config.toml
n_layer = 11
d_model = 512
n_head = 4
n_kv_head = 4
head_dim = 128
d_mlp = 1344
vocab_size = 8443
activation = "swiglu"
norm = "rmsnorm"
norm_place = "pre"
norm_eps = 1e-05
positions = "rope"
rope_base = 10000.0
rope_fraction = 1.0
qk_norm = false
attn_scale = 0.0884
bias = "none"
tie_embeddings = false
parallel_block = false
extras = ["capped logits"]
init = "uniform"
init_std_qkv = 0.0216
init_std_o = 0.00461
init_std_up = 0.0216
init_std_down = 0.00285
optimizer = "muon_variant"
lr = 0.0014
lr_mult_down = 2.0
beta1 = 0.95
lr_head = 0.0115
grad_clip = 1.0
warmup_steps = 200
schedule = "wsd"
decay_fraction = 0.644
decay_shape = "linear"
final_lr_fraction = 0.0
batch_tokens = 131072
seq_len = 2048
doc_mask = true
train_tokens = 756300000
steps = 5771
dataset = "wikipedia_en"
MLP neurons of a small language model. Each row is named by its layer, matrix (gate and up: input weights) and neuron, and shows model dimensions 170-233. Each number is 200 + 30 x the weight over its row's rms, rounded and kept within 0 to 999. A neuron's up and down rows have the sign that makes its largest values positive.
A block is one neuron, or neurons of one layer that tend to fire together. Before each block is what it responds to, as a language model described it from the Wikipedia text at the highest values.

Responds to: Clause-linking function words. Prepositions, relative pronouns and conjunctions that open a modifier after a complete clause or noun, such as "that" (gadgets that), "as" (issued as), "after", "for", "to".
L8.gate990,182,218,210,218,198,177,161,229,182,227,229,177,156,191,257,232,189,224,184,244,183,251,161,251,152,110,140,153,163,262,208,224,194,233,231,195,214,249,237,223,220,213,216,198,254,200,228,229,207,224,207,239,189,218,182,178,194,172,225,154,240,236,184,215
L8.up990,149,210,213,184,211,238,218,256,215,275,218,185,189,204,191,205,244,226,213,213,159,196,199,195,226,251,247,172,189,238,239,169,181,231,200,196,175,217,198,156,191,219,263,198,229,180,152,256,179,216,169,234,238,222,183,185,203,206,211,181,169,192,251,158

Responds to: Pre-head modifiers. Intensifiers and word pieces just before a noun or adjective, such as very, most, relatively, increasingly, former, massive, high-.
L6.gate126,248,208,179,220,156,210,209,249,220,176,220,137,210,131,197,192,199,227,215,170,172,210,152,163,211,180,240,217,243,223,180,217,246,179,175,211,183,186,203,224,244,268,197,170,194,218,228,209,210,231,197,207,181,170,211,254,191,213,216,145,176,146,209,189
L6.up126,180,161,212,209,240,172,205,182,205,189,195,201,167,213,135,202,200,163,170,162,198,213,137,230,189,125,202,244,238,222,211,196,199,253,225,208,185,172,219,237,182,218,216,159,184,194,269,207,146,211,245,252,249,203,224,191,181,216,185,168,157,212,150,235
L6.gate139,178,193,176,216,197,209,228,235,203,166,187,172,184,146,234,219,209,200,198,179,227,190,234,169,235,201,257,185,156,190,258,181,147,245,247,146,227,255,214,212,165,223,179,208,209,197,205,150,203,243,180,160,230,163,203,189,213,168,170,134,161,181,259,222
L6.up139,221,174,134,188,223,192,189,175,145,157,177,211,172,212,188,246,173,202,227,161,199,206,210,207,219,215,213,231,207,178,249,223,203,215,230,194,245,219,130,279,188,165,203,167,216,194,224,180,138,209,230,159,177,221,178,204,212,238,220,161,204,171,215,211
L6.gate195,202,246,233,201,174,198,208,204,168,218,203,205,203,215,199,213,254,237,198,172,178,179,165,233,215,163,170,164,211,235,238,229,201,191,195,194,150,225,216,262,193,231,194,225,203,140,233,181,208,223,214,246,168,144,224,186,170,213,234,205,223,175,209,202
L6.up195,242,198,206,227,197,265,198,215,166,199,228,227,189,181,210,218,228,203,157,173,224,215,224,236,227,143,153,189,177,169,180,208,175,169,160,185,244,236,197,150,245,237,189,166,200,147,178,250,185,188,169,187,220,178,256,210,226,188,181,160,233,232,196,185
L6.gate239,183,189,210,224,242,238,201,192,224,230,210,214,212,241,149,254,186,221,175,206,218,254,173,163,178,182,217,181,238,203,244,268,286,214,181,177,234,215,234,184,176,217,185,218,195,199,186,153,190,200,214,216,275,182,267,163,174,229,236,178,245,208,175,191
L6.up239,186,154,226,191,210,200,144,142,214,217,184,190,192,197,193,195,160,228,178,171,231,234,232,240,206,210,184,193,208,215,172,203,228,235,254,176,207,178,229,176,202,206,199,185,192,159,210,256,201,208,223,174,217,206,205,172,196,263,177,223,219,166,203,189
L6.gate244,202,163,240,171,186,220,235,224,201,246,133,200,147,245,193,238,193,150,239,202,145,218,177,241,173,177,222,201,244,221,191,157,161,234,168,185,205,202,155,171,155,205,206,200,201,157,202,206,232,246,220,151,191,162,146,172,245,201,238,202,183,185,219,217
L6.up244,197,268,214,197,166,179,206,290,167,181,165,198,219,202,254,241,220,213,218,159,220,184,211,189,242,208,224,132,223,157,252,208,192,195,155,238,215,187,184,225,232,210,174,181,191,167,194,220,190,196,172,173,221,168,214,169,157,214,186,173,203,195,184,183
L6.gate264,192,200,171,182,150,179,204,208,170,248,246,171,217,160,198,166,205,221,187,241,223,199,197,146,186,212,206,164,147,238,225,247,233,149,234,192,212,196,230,193,196,200,235,196,175,180,171,177,200,217,179,196,179,218,190,145,226,205,178,245,256,177,160,173
L6.up264,164,157,188,203,145,256,146,272,189,153,195,184,220,207,216,230,202,155,152,194,169,244,198,184,180,206,188,229,201,270,199,172,201,209,237,208,194,195,202,246,196,197,242,188,211,225,178,197,191,185,172,166,167,176,152,265,165,181,214,249,189,224,155,120
L6.gate324,166,164,206,274,156,190,152,193,218,204,209,231,172,186,167,233,166,179,185,196,192,179,174,209,180,171,269,170,221,215,217,208,196,219,234,189,203,193,236,192,170,240,228,221,232,134,206,158,226,203,169,222,187,201,237,234,196,175,181,195,274,172,212,264
L6.up324,175,229,203,197,209,204,191,178,241,151,203,192,163,167,201,145,167,145,226,207,196,217,202,177,202,142,162,137,214,239,186,181,200,189,195,247,239,237,205,180,215,225,199,195,185,226,196,217,226,235,233,183,197,212,208,135,250,225,256,195,200,223,171,211
L6.gate359,205,242,230,179,226,203,173,161,168,254,205,220,166,212,197,152,198,171,186,213,177,203,169,194,219,214,173,192,192,162,150,198,232,237,193,163,252,240,198,144,164,201,195,151,192,228,196,191,227,236,206,156,175,203,206,226,182,210,149,161,169,169,198,240
L6.up359,182,170,170,178,226,181,208,227,184,174,208,218,186,182,175,178,175,196,202,268,237,252,192,179,196,199,145,174,216,143,181,222,215,204,192,177,218,227,182,163,192,231,230,107,257,216,175,179,190,215,197,217,155,206,208,251,205,184,210,206,157,208,195,239
L6.gate374,196,189,258,172,211,212,143,197,251,231,189,163,212,194,232,181,238,221,211,263,131,232,215,191,233,188,173,185,183,243,191,230,212,172,194,240,189,226,234,212,173,215,176,225,241,200,190,209,236,228,162,216,152,242,210,188,167,256,200,164,136,194,211,189
L6.up374,214,191,178,199,241,176,195,176,263,176,222,226,240,209,196,191,181,165,187,212,176,233,130,202,228,168,211,179,161,224,213,235,220,152,177,232,201,176,218,208,151,218,236,157,234,135,203,193,203,193,199,206,204,174,215,236,226,204,224,177,221,218,223,199
L6.gate420,163,220,168,217,177,172,223,192,215,202,201,199,137,211,233,197,190,184,197,184,202,223,247,191,159,155,238,222,176,195,176,203,196,230,168,236,204,149,216,213,259,222,222,191,196,243,192,204,178,216,218,169,271,150,186,203,174,217,175,145,234,221,221,177
L6.up420,186,213,153,244,146,195,216,196,193,227,198,215,141,173,233,147,155,219,174,165,191,208,223,220,159,241,178,134,184,214,210,178,167,226,232,191,220,194,186,214,211,169,203,199,201,206,194,146,223,162,195,193,240,200,173,142,198,221,224,159,220,224,189,180
L6.gate427,199,180,184,190,190,203,197,212,191,184,200,200,187,231,159,256,181,212,182,244,210,230,192,226,261,203,238,124,228,212,210,187,200,237,235,237,178,161,187,194,204,175,133,161,260,170,174,183,230,257,177,258,245,218,171,164,179,214,209,199,202,160,241,220
L6.up427,179,242,234,224,175,162,214,179,228,139,224,215,205,185,227,174,136,236,216,174,118,189,187,169,223,177,230,198,188,158,144,205,181,223,201,200,206,199,170,161,251,255,175,223,199,172,165,220,185,175,202,181,153,191,179,149,181,194,256,229,189,245,207,244
L6.gate727,250,195,220,176,189,216,165,174,206,205,216,177,212,222,250,187,229,182,239,197,183,216,208,161,179,158,293,168,170,208,196,170,180,190,208,205,223,191,187,157,152,208,225,178,130,191,240,184,212,235,208,199,197,193,266,233,186,240,160,189,220,200,209,190
L6.up727,158,151,230,212,205,209,233,240,166,201,162,209,166,154,191,283,227,193,182,241,241,191,235,239,229,223,202,243,155,218,239,206,254,258,208,172,188,248,257,220,203,215,192,186,222,135,204,174,201,226,208,243,213,141,225,171,168,196,182,198,259,240,215,254
L6.gate873,151,261,214,230,156,226,236,208,192,214,218,186,180,188,179,207,176,226,188,154,196,194,190,234,201,190,200,151,243,217,224,204,185,153,183,256,254,200,200,128,176,184,200,183,158,201,185,169,183,207,157,237,238,183,181,228,268,272,163,201,185,160,160,198
L6.up873,167,143,167,201,213,180,173,147,218,150,243,166,191,200,136,205,194,186,185,149,210,256,197,197,249,231,241,198,231,213,221,240,210,188,179,242,206,223,201,194,212,186,207,203,186,142,211,214,153,210,209,210,234,218,213,183,237,211,179,212,207,169,146,181
L6.gate953,188,197,174,204,196,220,183,187,198,162,245,146,143,182,146,199,258,240,220,200,204,199,188,253,184,196,240,250,145,223,204,195,205,228,220,183,258,175,182,230,228,201,193,227,184,134,229,178,241,225,188,172,243,231,219,151,140,227,217,233,215,175,192,137
L6.up953,196,229,187,223,146,153,222,190,209,214,234,192,263,178,229,174,217,179,223,240,189,224,281,205,226,230,184,236,169,199,151,218,254,173,169,228,201,209,203,216,210,192,185,169,218,207,223,168,228,247,163,200,195,235,226,105,216,225,192,181,235,222,213,182
L6.gate1094,277,225,174,191,173,250,195,224,225,162,222,179,134,179,240,161,241,223,195,187,187,209,187,156,186,153,186,142,175,268,192,190,190,186,195,183,171,219,224,218,257,236,228,226,228,238,234,216,186,240,149,225,229,240,201,231,215,230,181,202,204,169,161,226
L6.up1094,206,186,199,177,213,210,203,216,212,203,184,179,144,219,198,205,189,232,266,214,167,201,195,208,195,245,253,206,234,228,216,130,163,224,219,210,223,154,194,190,178,153,206,189,176,179,224,200,174,277,189,163,175,237,243,205,184,254,194,170,193,192,195,208
L6.gate1302,160,219,188,174,212,189,190,160,211,208,204,193,206,186,162,186,190,211,192,228,203,241,177,176,203,179,196,176,192,199,171,181,211,208,146,205,171,230,225,160,188,197,202,206,213,256,227,204,220,214,203,182,205,204,164,220,198,257,150,196,262,187,157,238
L6.up1302,227,196,198,178,138,187,231,197,155,163,203,196,234,158,169,242,177,236,185,202,197,187,159,203,177,162,248,180,204,149,188,206,221,234,190,161,169,188,214,171,217,177,212,215,160,171,190,180,228,203,194,208,247,255,215,195,253,210,179,207,221,187,202,278

Responds to: Degree modifiers before adjectives. Intensifier and degree words just before an adjective or adverb, such as very, most, particularly, too, somewhat; weaker on table pipe separators.
L5.gate451,174,206,225,213,258,148,199,192,269,230,171,250,221,211,182,245,204,232,252,178,238,264,211,162,157,173,208,200,206,214,180,230,173,184,183,194,224,203,226,185,136,214,215,181,240,236,169,151,206,253,230,209,226,227,198,208,187,200,170,157,217,162,144,191
L5.up451,198,179,163,196,214,161,172,213,195,207,201,216,146,204,233,234,232,136,237,196,211,188,221,247,199,224,175,177,176,154,210,190,234,225,166,216,208,174,146,141,235,188,213,134,269,195,182,145,191,201,181,227,235,200,234,194,142,184,183,177,205,231,178,225
L5.gate514,215,205,192,218,169,220,245,237,226,225,236,171,228,183,178,255,212,171,207,233,152,251,219,194,220,139,204,162,184,277,236,240,165,210,185,146,234,182,237,220,162,262,216,164,203,192,204,224,184,228,179,213,219,205,201,204,197,211,155,232,204,143,195,246
L5.up514,226,179,235,196,230,180,206,229,229,225,185,200,193,194,144,237,189,193,174,220,164,208,191,148,233,154,210,139,195,235,182,198,250,220,174,137,231,254,242,200,170,210,194,183,213,218,158,190,180,225,173,203,210,235,198,205,246,190,206,172,218,170,207,228
L5.gate653,196,188,226,174,175,231,152,158,160,162,152,193,225,179,173,225,165,228,168,219,168,223,206,199,145,213,203,175,209,209,168,233,221,209,213,177,263,207,209,194,224,180,181,220,230,142,197,245,188,198,206,197,226,165,189,251,218,172,196,232,162,222,226,153
L5.up653,206,259,219,229,205,196,162,184,220,161,194,198,219,189,199,210,167,188,137,219,182,188,221,187,165,225,225,248,232,224,168,184,246,157,170,176,205,243,229,210,222,233,198,239,205,138,179,161,230,254,169,226,191,232,201,213,220,159,187,269,167,238,245,223
L5.gate681,203,215,189,171,223,157,166,207,175,179,203,178,245,221,184,218,241,199,209,281,215,211,174,253,238,186,251,184,215,225,245,183,178,207,204,192,211,227,221,203,205,159,174,244,209,182,188,225,230,224,228,223,208,186,214,217,236,193,219,154,158,187,210,224
L5.up681,205,228,206,224,209,204,203,165,204,232,205,216,228,201,204,250,209,197,206,210,213,199,201,172,147,200,167,219,133,183,184,190,185,157,201,202,203,204,215,212,222,225,150,227,243,223,170,185,166,246,193,208,156,216,139,187,217,201,166,180,181,103,204,255

Responds to: Clause-opening prepositions. Prepositions or conjunctions that begin an adverbial phrase, often right after a comma or period, such as by (by evening), as (as well as), at (at least), in.
L6.gate55,149,196,176,180,186,240,185,175,209,192,200,185,240,184,160,229,209,184,232,192,236,171,243,194,194,206,226,167,198,235,232,205,247,214,181,160,200,222,230,210,238,197,200,220,164,167,176,210,185,224,253,173,159,217,213,192,221,168,218,175,228,267,197,165
L6.up55,264,221,138,169,220,204,214,197,197,156,216,224,257,156,200,198,203,234,270,195,207,194,161,164,197,191,172,176,231,235,172,195,204,190,223,164,197,238,295,200,203,233,179,260,180,208,183,165,156,206,218,200,174,210,187,172,228,208,185,187,181,206,217,203
L6.gate113,225,226,199,214,190,189,199,212,224,158,181,175,138,179,251,134,188,261,158,173,263,172,195,229,202,172,222,219,188,178,145,209,162,191,219,187,164,228,240,204,195,221,194,198,132,176,202,186,238,218,220,213,156,202,221,230,200,191,193,186,240,174,227,157
L6.up113,151,162,236,261,167,172,182,163,188,155,163,226,186,149,195,172,176,188,175,174,238,199,246,192,153,191,228,210,222,180,180,176,151,211,179,219,155,208,181,163,206,212,193,188,153,187,193,227,213,208,213,195,189,214,104,196,214,239,177,206,215,186,135,186
L6.gate120,198,188,131,210,172,217,209,193,213,207,194,138,206,194,219,246,232,221,166,207,218,158,238,207,234,224,209,196,163,247,210,205,229,167,217,182,241,160,152,233,177,202,215,230,252,158,186,178,134,240,249,192,171,230,233,185,193,174,234,174,185,172,195,194
L6.up120,202,230,194,150,167,191,242,191,231,250,194,169,197,191,220,217,224,192,198,184,231,222,232,242,215,173,194,218,235,214,248,169,250,232,205,196,166,258,176,181,189,219,199,188,191,195,193,259,225,229,195,135,201,254,212,189,227,226,225,236,238,203,197,188
L6.gate157,173,149,240,207,167,221,197,174,145,141,186,227,157,188,180,218,167,210,226,179,229,243,173,227,165,227,178,238,204,207,202,191,220,189,218,244,199,173,228,162,196,144,213,237,144,197,177,218,147,213,220,203,134,204,182,194,237,238,192,187,224,185,235,204
L6.up157,186,202,184,181,205,193,199,216,165,166,146,216,229,227,205,174,222,219,230,226,177,184,199,240,187,224,194,235,179,165,247,211,220,201,144,255,212,203,234,250,265,227,203,225,147,205,249,230,206,157,219,154,179,184,227,191,198,237,175,202,113,188,206,230
L6.gate266,207,233,208,228,184,201,215,201,230,281,237,200,230,177,208,196,197,214,261,240,237,195,186,222,212,210,168,228,232,234,169,201,185,185,187,200,170,181,196,226,213,215,193,207,197,241,238,283,140,231,227,233,181,183,165,172,250,147,249,235,187,230,190,140
L6.up266,227,232,195,178,244,218,223,228,193,170,149,162,170,174,175,264,178,193,179,196,232,198,158,153,220,204,173,205,241,166,255,204,81,261,165,197,252,209,173,240,205,208,155,164,195,191,231,260,241,208,242,175,165,222,199,193,206,211,202,177,180,206,208,247
L6.gate531,239,172,198,221,208,211,246,229,233,290,195,176,199,175,203,247,212,262,227,165,200,164,220,174,52,208,208,178,169,244,183,208,219,223,235,222,194,210,205,170,197,224,233,160,211,198,221,232,219,208,186,224,157,218,212,208,188,216,247,210,231,271,190,215
L6.up531,168,232,191,227,175,198,242,212,212,208,191,173,192,176,171,280,127,204,138,200,230,219,197,237,199,204,181,237,181,218,216,174,153,144,192,179,201,202,204,204,147,196,231,192,274,177,123,137,245,157,146,201,220,187,173,228,207,170,215,227,270,253,211,184
L6.gate629,204,185,160,238,233,179,212,216,192,230,207,181,177,229,223,180,232,223,233,138,211,211,226,179,142,164,201,216,212,238,232,218,218,197,193,207,197,200,218,197,113,219,228,201,191,243,207,171,198,188,255,224,182,188,199,178,247,220,181,216,223,203,149,230
L6.up629,221,183,219,180,221,185,149,216,187,172,172,154,272,186,214,199,217,187,221,170,184,165,197,155,238,179,199,164,168,236,232,180,193,173,262,201,182,194,260,230,202,192,192,157,216,219,194,192,219,234,247,192,214,180,193,159,179,264,182,235,192,193,191,192
L6.gate692,143,222,186,179,201,184,206,174,182,157,148,193,214,190,234,166,179,222,182,225,157,172,219,183,157,199,185,195,239,138,209,122,170,239,151,169,199,209,215,215,179,211,183,199,125,232,182,197,157,198,207,144,181,252,202,206,257,196,168,206,222,205,152,157
L6.up692,228,189,167,224,193,256,187,186,221,274,174,170,241,172,169,231,227,169,160,210,184,237,228,169,213,232,199,189,226,135,271,186,222,262,181,182,182,206,187,182,260,198,203,193,186,237,241,216,149,239,159,203,187,226,204,177,232,192,221,190,196,214,242,195
L6.gate725,216,228,237,162,158,169,193,170,188,167,229,142,215,191,193,148,228,238,224,178,172,197,196,196,205,158,201,178,138,255,187,167,207,117,186,240,210,181,196,177,183,193,201,172,174,183,203,194,166,212,159,195,225,221,221,219,193,175,170,206,203,259,183,228
L6.up725,201,202,197,189,236,136,198,208,200,148,194,188,175,211,157,174,202,192,204,194,228,221,220,215,213,191,234,211,235,180,227,211,201,158,224,227,236,235,182,233,237,153,161,180,212,162,263,216,148,137,169,182,193,208,186,225,191,181,204,208,203,140,190,174
L6.gate810,190,173,125,235,216,171,193,230,232,183,244,151,192,164,183,181,174,243,190,158,208,170,206,161,183,174,203,190,169,171,167,226,213,229,206,161,228,166,224,220,199,189,194,216,216,232,268,209,238,200,211,191,175,250,221,196,212,233,187,174,200,120,226,197
L6.up810,228,171,236,228,198,130,185,140,204,171,230,142,202,207,205,171,175,168,217,240,239,161,229,176,143,127,167,196,255,177,161,243,234,191,207,166,231,168,245,172,197,247,212,201,216,226,218,191,197,158,156,164,177,178,193,200,213,230,265,193,169,139,186,197
L6.gate833,180,198,238,214,187,177,203,138,137,183,193,170,200,219,174,192,249,167,172,237,240,186,256,199,217,192,235,235,150,214,110,166,190,165,208,200,190,157,249,215,178,186,214,240,179,185,212,165,180,196,241,225,229,178,201,154,232,206,236,197,225,245,153,221
L6.up833,142,190,192,257,184,218,215,180,192,187,199,223,185,212,117,201,209,183,192,148,240,197,203,199,144,206,164,113,259,168,189,172,192,218,224,218,194,219,221,211,180,226,191,202,165,191,126,214,182,198,188,184,218,251,208,189,263,172,218,162,209,213,191,226
L6.gate848,180,192,194,171,178,152,238,144,140,210,211,207,208,176,226,208,208,189,178,211,207,222,235,203,190,180,202,214,197,199,176,246,251,173,223,230,203,156,199,214,147,204,181,191,240,221,263,197,203,224,195,164,166,186,186,239,183,229,186,211,152,199,218,218
L6.up848,185,258,172,267,223,223,184,204,251,223,191,200,194,210,255,222,198,228,196,206,167,153,217,158,155,204,166,225,191,245,217,194,222,192,207,174,211,172,207,193,214,152,196,200,161,206,137,255,199,178,209,164,200,239,226,197,199,231,145,229,210,177,205,168
L6.gate926,221,195,160,195,220,179,192,218,173,150,223,187,214,169,155,205,213,186,197,227,207,215,241,199,190,186,197,191,219,228,218,226,210,184,144,210,178,177,194,173,148,254,246,173,187,222,162,210,159,213,175,157,231,178,195,173,243,195,233,186,201,215,148,218
L6.up926,182,219,228,183,217,155,175,163,165,198,178,189,194,170,169,248,178,235,241,244,198,233,235,143,234,244,162,216,263,230,212,180,233,196,159,158,195,156,195,175,195,144,178,182,159,207,195,175,176,226,199,215,198,228,226,167,186,260,191,192,203,206,157,145
L6.gate1050,270,154,171,168,205,215,226,204,179,216,195,163,191,192,289,177,211,193,218,158,255,191,161,201,264,161,187,176,174,172,199,158,207,186,196,197,205,234,186,181,197,235,179,202,215,160,226,216,235,229,160,200,191,206,229,203,218,199,196,204,183,212,122,197
L6.up1050,221,184,188,173,223,156,184,199,205,176,226,211,166,166,263,209,155,228,169,200,234,220,228,224,220,200,190,238,214,248,190,167,184,203,226,182,233,226,236,217,249,215,149,183,207,201,220,142,201,158,213,195,230,137,177,200,203,184,231,222,199,181,202,211
L6.gate1124,193,180,204,218,254,185,144,258,192,160,201,256,254,180,192,131,178,251,197,132,187,231,193,241,208,194,177,201,244,165,193,226,163,189,170,180,217,244,182,218,235,214,180,222,248,204,226,225,134,205,216,175,199,174,217,161,210,249,216,227,231,217,196,173
L6.up1124,223,203,174,218,213,190,184,227,136,201,222,189,210,215,203,210,228,223,111,173,200,224,176,190,233,203,206,213,251,220,178,186,185,192,169,214,151,230,220,210,237,207,234,175,191,185,202,192,222,246,201,197,198,186,160,209,210,179,211,219,233,179,201,213
L6.gate1140,208,195,154,188,188,153,166,180,135,199,191,206,167,215,206,232,201,210,194,237,164,199,167,162,187,265,188,213,241,196,173,234,173,240,189,197,226,213,212,168,221,151,168,222,188,244,219,155,251,184,222,224,279,162,194,210,175,227,193,138,181,251,265,187
L6.up1140,190,224,223,168,177,200,179,194,222,168,246,210,217,215,201,213,189,166,218,197,233,240,233,189,198,168,185,194,238,221,197,237,176,198,252,147,178,205,247,168,211,247,198,255,177,196,170,185,166,201,175,212,236,234,205,182,280,228,219,190,187,220,199,232

Responds to: Before descriptive predicates. Connectives and copulas (and, is, by, as, more) just before an upcoming adjective or description, in climate, review and character text: warm and, characterized by, climate is.
L8.gate1123,176,149,171,253,185,218,165,191,117,150,178,186,180,190,145,180,188,135,210,178,133,222,183,214,212,163,205,160,232,225,176,175,200,196,238,194,202,205,158,173,214,214,219,164,224,173,246,200,152,221,188,227,207,151,230,196,189,248,214,211,246,158,250,224
L8.up1123,160,221,255,210,202,222,190,223,189,195,143,154,228,240,171,224,152,164,180,202,166,200,176,175,175,197,207,194,201,221,233,162,150,204,163,235,206,223,209,190,234,185,203,214,230,206,262,238,224,148,135,186,223,178,210,194,199,187,169,189,189,170,201,244

Responds to: Word "as" starting phrases. The word "as" opening a comparative, clause or role phrase, as in "as much as", "known as", "as well"; weaker on prepositions like "due", "for", "under", "with".
L5.gate546,233,255,206,159,220,178,201,220,218,219,178,230,194,226,258,225,184,199,172,243,181,226,177,188,212,178,175,184,167,211,188,186,180,182,216,217,171,170,222,226,190,198,204,167,187,220,203,230,159,190,185,221,236,165,213,214,187,217,186,200,226,235,185,214
L5.up546,180,199,220,192,256,211,207,161,180,218,243,230,201,185,230,231,232,152,204,229,200,206,185,277,209,172,223,252,214,172,271,223,150,238,133,187,261,155,203,182,269,227,203,178,245,163,227,202,190,191,184,189,207,172,210,243,238,194,209,239,257,223,187,224
L5.gate635,232,146,205,185,182,205,246,209,165,156,229,190,216,239,221,224,238,199,229,196,240,263,238,235,220,201,134,252,196,186,186,195,159,238,241,216,251,188,214,192,179,175,210,141,213,205,185,211,154,206,242,164,207,208,190,218,228,218,150,209,195,236,145,226
L5.up635,221,257,183,227,212,181,221,189,177,215,175,212,215,198,198,143,220,172,214,224,229,168,203,241,128,272,188,181,247,170,220,194,213,237,174,183,145,216,228,198,183,178,165,218,241,172,177,224,225,160,211,165,215,181,197,239,203,231,173,209,230,170,164,191
L5.gate1085,207,165,146,209,227,106,188,184,163,159,234,217,156,171,205,150,215,201,173,202,204,181,219,209,220,216,157,171,225,231,203,207,159,243,235,194,200,220,214,232,242,208,202,211,229,151,191,209,238,229,148,225,229,235,276,209,214,220,199,153,217,123,212,202
L5.up1085,180,241,230,193,90,226,182,188,197,207,203,238,168,165,206,212,188,177,212,239,172,182,221,213,176,245,189,188,236,192,144,179,200,191,178,161,176,208,236,202,182,170,175,217,219,199,169,228,168,204,252,220,188,157,189,207,194,186,147,278,188,231,207,229
L5.gate1276,194,202,170,215,160,266,206,194,218,240,206,218,167,206,163,237,198,234,154,230,226,220,188,229,185,183,183,156,215,215,225,235,230,216,205,218,188,167,184,152,216,197,183,188,279,171,211,264,216,291,236,209,224,186,140,195,177,220,231,188,259,238,181,237
L5.up1276,186,193,164,155,226,184,218,157,154,201,198,244,195,212,256,185,158,196,194,203,179,202,195,230,182,201,211,141,155,228,217,173,236,242,171,186,147,214,166,176,190,216,182,208,232,199,157,174,190,226,221,210,202,209,186,224,257,182,217,203,183,203,221,196